MLP neurons of a small language model. Each row is named by its layer, matrix (gate and up: input weights) and neuron, and shows model dimensions 64-159. Each number is 500 + 50 x the weight over its row's rms, rounded and kept within 0 to 999. Numbers have three digits each. A neuron's up and down rows have the sign that makes its largest values positive.
After each neuron's rows, "fires in" lists the words (lower case) most often at its 100 highest values on Wikipedia text that the model never trained on; "fires on" lists the tokens most often at its 100 highest values on Wikipedia text that the model never trained on.

L3.gate965:516436457486462421520502568529538482538497489586448472654520522534501403537442491507472444433505415445478465560555465490512569482512437437472484475504531492376573514458479462501406489361573515432532601545581451504459501530516542551458501477492516488447514478503488406574489459642481487472
L3.up965:505522458477517555426559425554503502483570534431508586542480521471484497487460510488553555546458424436641542423568604504509488433541386483527479502444432504477516470493451496452464497454456562542453552517501588484520540487499475493524517478509478534463476476375560529443392530477403480478
fires in: "at", "during", "submarine"
fires on: " at", " sub", " At", "ing", " Sub", "at"

L3.gate1370:505465578511508469505616491472540556444524407485525464424439544545561499509490521506490523500611443558566528565438538538513455465465582529467429503464617552462535485478399501451564553404486445540533552476412522463450516528552544505487547463464548470530433544460527535594509498484586519383
L3.up1370:492408531443490417523523520477539476424500498489621490533498505437585525489525433523534519459529532462461558461497498542415483584506500598576493498484566559535470541434595562424521550492515551482474494416356422541552581582554505595472446587506391547452505544519516459444485509419542538578
fires in: "or", "other", "three", "and", "two"
fires on: " or", " other", "7", " and"

L4.gate574:470498513535541514551448455466461513482547467549381479522558509492549421503637366551462516520517501417527539580589552498454428545426575416511559607533565545523491417497444438494486448365505512489499523482480476544553452527495599476459455493544500480580442484534528512498409421481565461474
L4.up574:532508539544557492470577451509575449551402511521571502584522510466526504588534393592635439511473526552414454470532442507463535484496538496552547473470513549588492542551521499491427526447464466460452426519498451476509495443464520505515543575542480572485490611452535533485483638548508443463
fires in: "of", "with", "to", "against", "on"
fires on: " of", " with", " to", " against", " on"

L9.gate1600:441504529553507427462459575485430524433600475440515511524448539427474468470498528551591467507555518499563520521578477522488451469566488505464458487430513530475440573510484509428433490560485475512498511541474455514526413470488572527479462491535441467530616591510422420543521497484495458549
L9.up1600:507478603488533558458464518505434482448547532458461462456402484491526533549474448516525439469558517647427534529471501469460482479551511516589448529440476471443443452493453503523542563479499456531485413504544432555586513415500585509519528516482486477413451485561549466471480531569497458482
fires in: "the"
fires on: " the", "0"

L9.gate577:458488487557435428569466444420482578487431602487552570486516487480584547469600517486414460513551559484567438508488600473434521462466541436466398451468448500519487511454483609547492546437476498464472493571468606499443472404413447494537500524522441454423449506419409594544398496603475515525
L9.up577:466463501510435507556528522507540526452486503565495494503497451467486577519511516537561531547534481422474520517539444502451436508537512496453418519500570565438455515560477503386502532458468466372533477497471462496505568512551487521468462648475552472527518380554546533448474499449494512504
fires in: "of", "with", "the", "by", "to"
fires on: " of", " with", " the", " by", " to"

L3.gate1348:370544595613542502438476509465548539488442460480516418555498536588563441513473429495524474440478625471522493514518537573509502493432501480523487571448389400413571477403518503489471475476571534494467560495565534477430485482511374465505395432487504506535576364514547521515424525573539500507
L3.up1348:574546632527537541447482542510542506538490557621564587481383470505453476434575457513557518454518516556428506463492472502574513547528515468392500463530452542586545415384483471481507505486403419501409443453429485497543478513502497529536410501439536579474477431487424437563527549519482524565
fires in: "season", "july", "february", "year", "april", "october"
fires on: " season", " July", " February", " year", " April", " October"

L9.gate126:566506525400559494445425608460511485526483475522405586457576466485577505479511499523511438513526529491511481457455530466511440473577539557470525499433535607536422546571549475526452447526597558516458549498517496495560541564451536550454422465423490507553478499442553486433523475500491580451
L9.up126:559545520540475635504472420478391555537440425445394491565479547511460571498483452502545552487510564593434535498492370472523490522501503516536498514489478471473528473500444497634514507423563378559514419502535533518464503531555579568514493496566511530447516522548420505534424522595475517473
fires in: "the", "these"
fires on: " the", " The"

L4.gate1724:549559482478572492501545546478544478405458551557536487505542491494498605484510492455522449520544424447496580472484542455530415500438472455491578431546389503556430469535530465516429563512494560567517514441552560451565456447526415455511553593396485434552511535416454453497535458530544490501
L4.up1724:537447552462487437435406583483428530466437556534606496421620579559513414528548462575514510499523536475481481522555506554506430428456503563499454534498540449572501484419556501527504485537519579500504496490500489616505464529502468494531477529593527487505542476480588538409513501561545468481
fires in: "a", "axle"
fires on: " a", " A", " Con", "A", "con"

L9.gate895:469554528449477525497541451395475515498521544467542472504539559499498393492617480513485551506530524616400512492531477437468532579504573530465577584540444418459510454551476506514488474561484474547471450532519485475504447475461523464457483435563516506482492519453533571551424480456490456521
L9.up895:538604434541488420520484557499483569493570544439442446573518457595422572532502478470488491448418401448490571485528590415452490594480507473485437540415465431585474382551491493542464482553469502482583507483508520511527371465439450545533470610504473535448518522542455559435437561473524449373
fires in: "of", "in", "on", "for"
fires on: " of", " in", " on", " for"

L9.gate1432:493580428519468515480467540578501513470522424451543554603629423498488430439531375561528493538467443628542443526454485448502513478461429554544560509589482554456512515531503519534501490580509476460457463520575526540532456518551523419530546532460437514519515526554510415499572473490498488596
L9.up1432:450543571415448570499582473497365504476518485510552560447503560464450503323525457472486582420483515494507508477465478454433469463527463435399538406497501565439529564450532584432437540416544445425562480542528472451435506461489442608541511569582466535424430434544538505430466503591463538529
fires in: "by", "of", "at", "after", "before"
fires on: " by", " of", " By", " after", " at"

L9.gate170:495462572526417526442537486472530436519401505453472548542468539495469508505439499457559482535501375659504561485556494499426476452498481452422522508513484459599562524528435589569515483494407460488505528465425429461498441523474525473533548473501425491428441522505479522503533506495479486463
L9.up170:452459504529421496469423461424510418436560521502464502518464430483467539560499514395577417460590553406540525576539499549504448471508390519437501503392463471467548529421490553491483541456567558410502535576565504432502528526505575373522582517564545515489485377525450500538451444555543501489
fires in: "in"
fires on: " in", " In"

L3.gate727:549470522530552421504514543498539579468533496430499506547512541516501569508590464473585553445431557473452489464588461579544471515519485481504498435476467537559523561526500539462475595474461607514443513557537576534480564574511390529462454490460559535534518529481516379442478466408565615503
L3.up727:501529434484456560472523537516544495444473606472561457472573402563385478426476556626439441566539467554425486480468461500514597498470484515450485466520445457469467504509556518497530525538472508512552465448540477502514504427325513507546541484515477517443395501448531467458592499571498538527
fires in: "would", "will", "could"
fires on: " would", " will", "n", " could"

L9.gate887:443474460520388510510587561537479583484606485516528513592494474536489567543444525547549517562589529493542506544537452490405474499492577508487530530528506526543487531528522463474549463473528442519397432528442396536529481575460561468518416446526401501547510587439443573517481446519528490547
L9.up887:555408498521522545468508477486459533442529458643491566469434527402534473453564564503487593523435516493515523389454455540495448516480494592480418518546544372387469513475399422499487468498481478603509462458500527489609528406559423562529496433644509467497499411483414513476565580409559570526
fires in: "the", "a"
fires on: " the", "al", " a"

L4.gate452:526550498525444500426546488509468523581486507483523654589426452524604495479545528462527437451565441487500426489461472544513502468398544579544571470450582511445560570463611512536431548425481482464578462521485486474451459526517459524516510583538607553499487527512521497546502504545532583524
L4.up452:531451596632500478545492491506446491372561562404453535576495563485567481407544475454476515483549493460564473471495443504466499442566540430445564477531444569410528573534538504499503535570466508438549510546536538464482467570548535534517493497395464498529562553533431525565517491448521588563
fires in: "it", "him", "them", "me", "other"
fires on: " it", " them", " him", " me", " other", "ed"

L9.gate1013:428403462501513512621522495529540467522421532415508481414617378478454537438489492460444402483593431382487588433465432518504550501484438488475408538473515523542453486548460528476501461528500488529559522527591533538493550384504627498393500502518498544532499544466423500532469604510531534520
L9.up1013:548548491504473591495417517460455540487577425487534497419518475531529466480546531518522528527535591515559447441554481531405573556570574471466516523509485543483516461579570368499487488471498523521506538399469477518573433417457481529568465444393526589517485533501503439511439517484485339547
fires in: "of", "in", "is", "the", "was"
fires on: " of", " in", " is", "s", " was", " the"

L3.gate1117:507470472530508484437487472514428442527540460502473433523532566542457461503570591496489492478571449570474473489521433416524508546531497423543455509604510603550509521485523553521426442510493476519495613427504536537453547502486548542538491546494496458570507536541523520506533551530585490519
L3.up1117:433447487588537504482475504504395450458493399499499515584471438582449510469550469549539404465579549469466515535441574525585462497579489474490465560481440498468522512533495459516543539548532492552477478571450519562575535463469557553588523485570599523462553531516402515464554469436482511536
fires in: "as"
fires on: " as"

L4.gate1133:510476491417481487453470453439607479525552485454478542564516563461563510567478523559462518598455423564548486515510516518463480537479448543578561455490383481471548415507396536457564419454464525422488572463482476427479554550491416562489481496524479468559598441458534481493564554435362510559
L4.up1133:519509534492396499516490566452535463535622487507427525550573439552441566605456544386543574418549414497574596452512515514392476474543468505475532416451415467519559442458461521523399459479497503545508461497640531465422486498395422489464433414486490464482529511505537501471495523538500507496
fires in: "at", "atlético", "atrian"
fires on: " at", " At"

L9.gate654:472531487423493590435376567467467576415506562536464497477485551527507503417456565473474482563505423529406563512470545556574419536531452445485555473535482518521516392447564449547505511515529488461515502477503507555667508494431470461472525493531520503559467393441489519470538524480483516529
L9.up654:516485516459487486465550496451543477380461459502464527545536577530485466494462529525524383466584477464531510444509471441517562455543530551406539522498491536546515527542432440384432502523581424532486447589477515625535440626445537424505459554564500500524442544508560591561529474518444571446
fires in: "an"
fires on: " an"

L9.gate1563:490528541514484483551479541552535510518520521449519472570495546497442504521508575470632502484490471472469491560517375497583581611555515468513422412481505510544439558595493492443500554460547453486539397471545578366490451444477416517498508525474530474554510550472585542497550578466485450539
L9.up1563:561457649504527462494485511535401561426625537464574510428483453492449463385593455472473442544529568514524534502551539566457533413515472485444592493521491593596539507426516533473430514420625451626482523488481542436487588555528516458523469462468452555500470404529472434553504511538436406471
fires in: "the", "of", "other"
fires on: " the", " of", " other"

L4.gate947:500643507469500459534575506485435486410452482503529528421567430548411459500428522436482430462492559497537474501480573559456468491516572473516489618516540473446586473563454530501501526517577458435491566506682452489517523524549494553522501503487506531501474497512545430485411440528510429459
L4.up947:520539476571529543470515533493410488453477495494522508384477410559510531442368504456496455439481484535453407616549520430486399553487552418507527436528482520514458473445397479529519524373469413535568582482506507480461492547465504490422534496452434548603415479626574461509516486400454474511
fires in: "during", "before", "since", "until", "after", "of"
fires on: " during", " before", "ing", " until", " after", " since"

L4.gate1444:466354489505543543529484545563569431502485480385512565574506473416498490407465537531485576486499487557492590485561457565518556468540534518496530349520431516544515548520449493440473439390528547457523475496499476397401568524472488452561541563514508418526548462469446483514449499548461519430
L4.up1444:472481522569449568546409561541506485528459429406553496508462462473503495472468480422424579491622513525496484445479458504452450460467476608420555413431544512478505476462464457475538557522534533561590555503424503526477539508433500434544584570557434456470601503482549470531460551373583541448
fires in: "in", "to", "into"
fires on: " in", " to", " Cla", " extra", " into"

L9.gate508:491526437449432499544361434538452437442412548458524537510482515472539502483432434424484512437399467485506440529410485472461501552506522557582491518459517507493594526520590569530451450512491494502555513515561517607462499520503472468372483415520577496568553575496493491484571484406487480532
L9.up508:536501541498459508550496574454467553486493428487521666543475478413407520461462472505368492470405483513555424496447496504495436526560453546529476481558503455647489529505596405478516540674573492495514380389450427507579505461523521395543523550436423521576506507537511496455459599485476417418
fires in: "his", "s", "her", "the"
fires on: " his", "s", " His", " her", " the"

L3.gate1050:503460463530512455562485490560434490462425469530491527489378510482597432514497517498560500518449492528500512550480480498542541540401487491415462456615468571483454528564552542409472561552531461451493483518551475516471520472526529435491539472490517420484463465538509386507550538439604499563
L3.up1050:438464488519558555467556404517495546489528500519493469528429482533427503515458522539587474421591435529550575573501456405457458600508589646509410402559471520514438494647574509490477416559508523527518485486507414556402534472555442478493538530490508598488520489579550512601546481499512467539
fires in: "by", "as", "first", "of"
fires on: " by", " as", " first", " of"

L9.gate408:380506573513517518464464538540497506556443512443544618533537439444459550590427569521513593482459534508521467494589472508553587523437665533409445434542626499460478498441465543605510525521537468563424423501568582536493485476458454536520506469501531520389424476515581478440492395505512445521
L9.up408:495580521547567577541555391540412575495415548421466534499504459562472463438474527542519527433508484629492469524526417558530477448485479492512472535561431550473488493493432559519488477503528482436391487513423455477548468493583505448494543577463508548411485637490532432563463520514506573567
fires in: "in", "to", "for", "of", "at"
fires on: " in", " to", " for", " of", " at"

L9.gate1242:499615494535472485486503526478491570433451461592542506534519400517556488538501549513466471512452550490528524556498417464356519508474574498461491562597460549465478521425536531488483560525517488547477504556639529445569472399482548457521461464476505568517501549361509506502479554415435559460
L9.up1242:556539533506526577560518573448494448531565464486517465425442387473519449503552508473485556433553489445617526533477433488461455525523520525466550419540412611492506551462530525490464486461517496496538463458476574479554518547415453552480580368524503517460542546459477444534529495515450502569
fires in: "to", "until", "since", "in", "from", "and"
fires on: " to", " until", " since", " in", " and"

L3.gate613:498431535532520442464466561567507420494535502551419604482485512614489576516495438463474503539514593538528598463516513525433580482515421510442499554475491452480592470451458514528481482483404456504516484594463499528569461519548469525529515562531527507468490419398474518478452578497541503498
L3.up613:545432396526537529502451654406470490512487542531412517483473460506477451505529513461393459452550492506444514526591407586527546517533530595556560477466435429521440427585598498542459598412473516467550518572429406575505524468491471593529455465462447577474495478487456496503487444570362509566
fires in: "january", "august", "september", "october", "november", "marton"
fires on: " January", " Mar", " August", " September", " October", " November"

L4.gate1103:501528528420538566547505548573456538483431433538499510477478566430462561469416524454494457492426411491567475514599522428555409536509593451482548476531512412447591455507455507501477528540506514547530416463526522457413486564605478522445495576486511489527495518530462524526635477514558463554
L4.up1103:488523491616425531497539551556467484454457363480554578521458511498437463518454442458542536568531515510517532439459567518544439484493421465501436496494482495557567477494584476549452495482520555517492410544532484568502463457365481475493444570546546526584552519447525465526491450530464489407
fires in: "their", "his", "s", "her", "own", "same"
fires on: " their", " his", "s", " her", " own", " same"

L9.gate327:501547484637451548538479522679537464469560497559545512473558437471485465437442520490622619443487511528530591457358478407454543574476516465478453544363433568539454499526474505572473585458546578460438475427510534458472500510489542480521580425466533462528570466455584481566485502476501551549
L9.up327:499419553509481554536459461475517620516519580502577480594475594516445509525543540489500406454437543453494493451570598597474510534477548484533486488431530552637506482514481486491514470430485498474523511444441490332513463524519569571587421475635508485475495595505508387506399438493446502575
fires in: "the", "at", "in"
fires on: " the", " at", " in"

L4.gate912:460417582472400503477447517538499533507483496507455490567492520478502438489554486505510372469476561493539495474441503457532544496453442425504537459476424550379513425476476552488460441564439480472536515524543497435484505470506468449512581544486527567518534412534433568465489423521520550564
L4.up912:535493535540430444512411432581427421472520514570444490543415533503446490482463409436540494442468415538547461450470493482492487513550598502464529478498353488465440633463518516546496562493516472563560484386560538527442535457414433430547470427511555464546476350470515578528521482510490416608
fires in: "december", "in", "july", "season", "august", "march"
fires on: " December", " in", " July", " season", " August", " March"

L9.gate493:569503551515518514621429443468532427471490573524546527483437532455588504545423457547469498523523503431488561450518400562444533424451556480437572475457552492419485515526450501466555514469426507570358506428454457474464415474521463504487501405555582501470559468519478495424581497417425533493
L9.up493:487504473459513629414492529551461442469517483479488593513529477399477547431626496520504494485526531491537540519462434498518520477478516565439495477570468435421443463518504479555471473488561473564459536532580545477406523459504602415519518465468523566513616507506503421533506505539532526431
fires in: "of", "the", "in", "on"
fires on: " of", " the", " in", " on"

L9.gate1623:476536517500511511422534522559530453392486541567591503459492575527444506548405472632477563492457574587415489516486371542578341517531448454444505488545474504589479513462499465517430451519579521533572502553443526456523431477475491418398454591531412597460516604431554514463514495527516489524
L9.up1623:477396539512394494605538495508399514494513562487491552551501523502513540529446462523491451500462515496566429510522537553579518560465457502582503465522510441538473500474473496508519482500506487474444402568556526505474482489464481486431549522485507496461440505487539532491580584497544472491
fires in: "a"
fires on: " a", " A"

L9.gate504:506518585478510470467551543526606515510587469514457511524504409464642548539492433539517483418435409478505453499449428480511501502481568526500522430427510502494535465391534414462409453536513448461520478605493529464500533504486530500484466506391639481464535593484501518438498510544461467535
L9.up504:446541461476505472514480472484376507505491593514588531540462483517425443389402476493518570516466548529473543597470578480585460505408414471524475536501500434605500465526514413555552406495524430430615505522559488502467537502387492396475482450534461506467467510486534479563421435617492427448
fires in: "would", "to", "not", "t", "will", "they"
fires on: " would", " to", " not", "t", " will", " may"

L9.gate1358:538511618454581466493553427426511479461514556502554457466498544438388479577605450464471463400529541496591481487599557491490571538468551463597474497419609501468542516413490503550532376350462549476450527416415466451454439541414450517525524439464535448514452470501468424368510430493542570518
L9.up1358:512462564533461486481487571538523427481550492516485590484483482491532548502528501642528514522616398476602557591443498537459525443557514518499536453424456567423467485511482411557456538450598533504492460443477550401371633564537462438593405528519485438606480476499574480491435532569403537489
fires in: "at", "in", "that", "to", "on", "of"
fires on: " at", " in", " that", " to", " At"

L9.gate297:512477445506467577506520412441503606501571518482501539538462437419548620538441495437458598463511515550589504507580507428514457476574494439494518478566453497483497437513478562490460485410467554482523514494625500444476452533481509538435461420518452617518559524426454520540527415545464558499
L9.up297:530466521416486452448493473445486467479476494581496420427517560473428545525531495559517529495441469570409477430470584512457561408498548473543408501595463467446499504624489462590483513485413498448594491560513505498555509519435489486512544484473478534449511437544436539406535476475467520520
fires in: "the", "a", "this", "these"
fires on: " the", " a", " The", " these"

L9.gate94:455499471427405460493433488536521516595515504534469460600510544591544582482480460486545491444549572516425581521463497433516451568444520514484427513473538494466499493594521532408528460482508531423526526479484539460577544505447530389453494516527632445492483539494477486535457499578555433551
L9.up94:478490489512572560563523532491483486483571395480543508426530516538470515528441438513482424459502490499456501429532471445485436398490485646541427537451469626450439511512433595467429508558590526577467534377421440472390534439580504496455479440410553396460433540449511629486467555396493443505
fires in: "to", "of", "and", "without", "are", "by"
fires on: " to", " of", " and", " without", " are", " by"

L4.gate1206:512472544505538510472488503320523433483526437403546543499530451613489552522587406519500527442518527473543417525446449467618528414533479529502447502504535504521442516586558515446410538496508519509502496505459480507474507476418551563467474571525433460413518519470484458445472493516474606550
L4.up1206:447520545486465505520451433457538660477479548530546492549515450558442531504459487460472442441454602437498504512486448426466437486450518444526539530500488529588508483495534538452454469567443467509511428514498477496445505487478448487502518516653562475519489447559557513457537542528529545475
fires in: "by", "on", "example", "from", "of"
fires on: " by", " on", " example", " from", " of"

L4.gate845:573582660517557506587422491506499533510412524535511508495486477476467410560565499485539509586466491558551505495516514485534509449521529504478466487481505442551414492472471441505535516421560483501440536419440572415508458415508558430508508480494517513543471597516497468496381531574451473534
L4.up845:546552518461501470501536445415397566580406441499486456465430510543478538486428532490455455466535530526493525425441504563529472457493488386495610579522473464498511501382645562513450476483491588515500431535539395498527390546501545396462631499512424499576570552435474434464533530463458516540
fires in: "of", "john", "son", "as", "sons", "l"
fires on: " of", " son", " John", " as", " Ra"

L3.gate1404:433473359461559440476519468548538441477464590554511512606492388531510501570512435510555451584484542438562462516468373468512532494461595400543515440439491438494479535622541551540524521549466519542546499454533419503446487496502444529531410588507492558537549508456513495506465567469484467398
L3.up1404:516547469529605521594469491546556520519450541459457448430527529505417483535582490503551483476496467498534411501535451538512526524453552541394398459536531453393493409547563454499472460412448458467504481515508433611508516561456498540509513464494384586538435502497549478516428510460428506630
fires in: "also", "all", "then", "again", "re"
fires on: " re", " also", " all", " then", " again"

L3.gate269:506491491563443408579444528460452411651588482403464454568499501470461488469484463523431517539580559388400515471506509449518505491485483578426443489503414549533497578444440512557510557498433557564462501480438536511323522510468518538473485533512521486552413511532539484469469501551412495549
L3.up269:524460553459574566548518492515460440520506492483541457479487483409537513616516529501434507495557435492394436475516495475464412503492418551471373481468490514493535434479403429587473552458520513548525560488485445634509434467470547395426535503535622499401540488516522431520464495514551483514
fires in: "state", "national", "city", "federal", "self"
fires on: " National", " State", " state", " city", "National", " federal"

L3.gate383:456493581457442520542404525548487482476520531427562512519492414513493495514493500487513543508501598491484502459476496432528604501603507396475470409479608551476460462431498454427512506456468561572496507492437494541525379614474514479529533399512425539491511485527458510488472538445521451545
L3.up383:524429473522502455388624461457483401586616487531454564434516522478464482493503432507453460565544477426455560452549454460543475478431440558485421421488558449522500544547436550409479476458532519510501510458470579507494512447508512484464524509494594459458518475541524470561435550501518496504
fires in: "do", "not", "without", "are", "does"
fires on: " do", " not", " without", " are", " does"

L9.gate279:401463466500474516482545586544456525510479569501453515537553512473541460510438482451474512445601494407538510443512476551492491512485512437453474485543529518589522477579432489553502550504513496463517525435523547483567426562545560492466527451396355617424435410493428510495503465521461566549
L9.up279:486456554413589466410513536367407516555429477461443536490517418448589497525474527446589485442620524543401477465502538437611520390543448600492460560545520491520449541572521491543479442537497480449442509537472490523557476430491548448591506406457561458465523484465539511461448463529549465501
fires in: "to", "in", "would", "a"
fires on: " to", " in", " would", " a"

L3.gate1418:533507503457495515573480510485441487427401480443428515590376528407514539468536567389451524558495507528397505536456555487474504483663513477479493483461480455420563450539487424459490530414335502495473545501501539536485502479521548430481587510525465526439487432447506495564502533530543456484
L3.up1418:514539475549405497515518483412451509432436570426469560605550477415548555444565428445572557537468512447530554435568525517477398517560532485495434445471579533485502442525501556566417553473424524648501510606516455461429518497472475576438503542582451522511548490473472532462491461554507472421
fires in: "of", "from", "in", "with"
fires on: " of", " from", " in", " with", "of", "9"

L4.gate213:412464502472488453455505513500481526493390417528480565564599544470468444547511425502436496538532596417482518503564436468475544548436488486487488466592516488471475563507493510531494486539534541523546481408574512571590503468442544442427514466528475467527472486468493520363487530435528506557
L4.up213:448488493474539428453451522439507519506542454609515559516505496406530485535541381519457506557559543538365530449531453536472521510534447485580517475495406521526512503427477485468509497489485526466526474505478499440522525618504528600471456506552523491556533463532480493519546532430553535533
fires in: "due", "to", "of", "using", "by", "also"
fires on: " due", " to", " of", " using", "ing"

L9.gate1451:476568547467492545483519535485477493478541528420556526454569532480483439466498504464398524534461555476488475465477476489448508514447476456457445607540439526591559485429481477490535510595466483507527487434532516444474391391423489481470480473536564477568512444484536515508403588510573452449
L9.up1451:428540495421477554590463474540546514542562542517504491563526535533398513516437496489451557472537594491484456404478470483497514494542409570488512527540452482619418474522521643454542473595596501527483483463477447424567575485602546531554480449427498455550545450465455461470433513478518512496
fires in: "the", "in", "of", "ruth"
fires on: " the", " in", " of", " Ru", "Tru"

L3.gate837:497514515553409573441494580451525374450480395482493527551537512429458445452570490397510482511611520548488554488615591557500513458558516502523421417474567482534491612469552421483475472457481473491558486524412453472519430522530457522515548516398553554486550536535563497468462491563444504508
L3.up837:484546470515480473436524467478470344507469459540438553508539479482545469517549502460521455473458502550592545569601597467467524481474473489449571444454492441480532589484482428573485529481503511482487492495490443503467521504621413557531457605473516533607408490469549513560477490502513551496
fires in: "girl", "all", "of", "boy", "to", "something"
fires on: " All", "l", " of", " Boy", " girl", " to"

L9.gate948:575487576532565497509530553511490458495507468494419498552523475476521482516583482537570460522601510462547567566509471440457567501492509503445520475455491530516474450515543501543528513548446371542569463484477566402578450424514504521607527530579550503446485500494570552471519553532509454477
L9.up948:533521470500453497571525437493481533362465550506487520522449481580438447576613536614545553493471539512468570497549593458533489451469480583506502569559421427542465551518513547471515520459556504416519557438509415529463417492501419497508557515437505491520487526549457471583483564460500445535
fires in: "the", "in", "to", "of"
fires on: " the", " in", " to", " of"

L9.gate1585:503510504494507515557543456455499472534500564510520441452611413493511504481521540584511551541550515539424439465479677484398460476527518582476479398519481512508492431543594554514446497536410426567460479537461588459526456418510525462493529492488481476512411451493614600510453483494509437473
L9.up1585:544560530476526558623430403468431380543558552527466537499488511598450440495491439497495434466518475492510481556428434579511489481453498516575458562620441460509456649569474473450550529421517439557416467531576531503543469553444499441549575515516541542504449498496610491531447497510638506506
fires in: "of", "in", "by", "during"
fires on: " of", " in", " by", " during"

L4.gate1229:525499563534498487479526508512443469534529541497512598418492571522507499540522496483473565490549477553455492535494540454486523427535542463546558466508566444478511446505544579414494532476423443574387477621518572473567497444549443451523440530447467427567564483456491563430512504495539507477
L4.up1229:544506550592529496540505506484489513419471580547576536523519545426556472464473506554509608492565443491483527494488535503502649412530520501455500501584499389499521531490547515470471571506561378519466550525530457595438494564431459555527467544422447519521494493490407551511451520514504506521
fires in: "november", "october", "jody", "february", "september"
fires on: " November", " October", " Jo", " February", "K"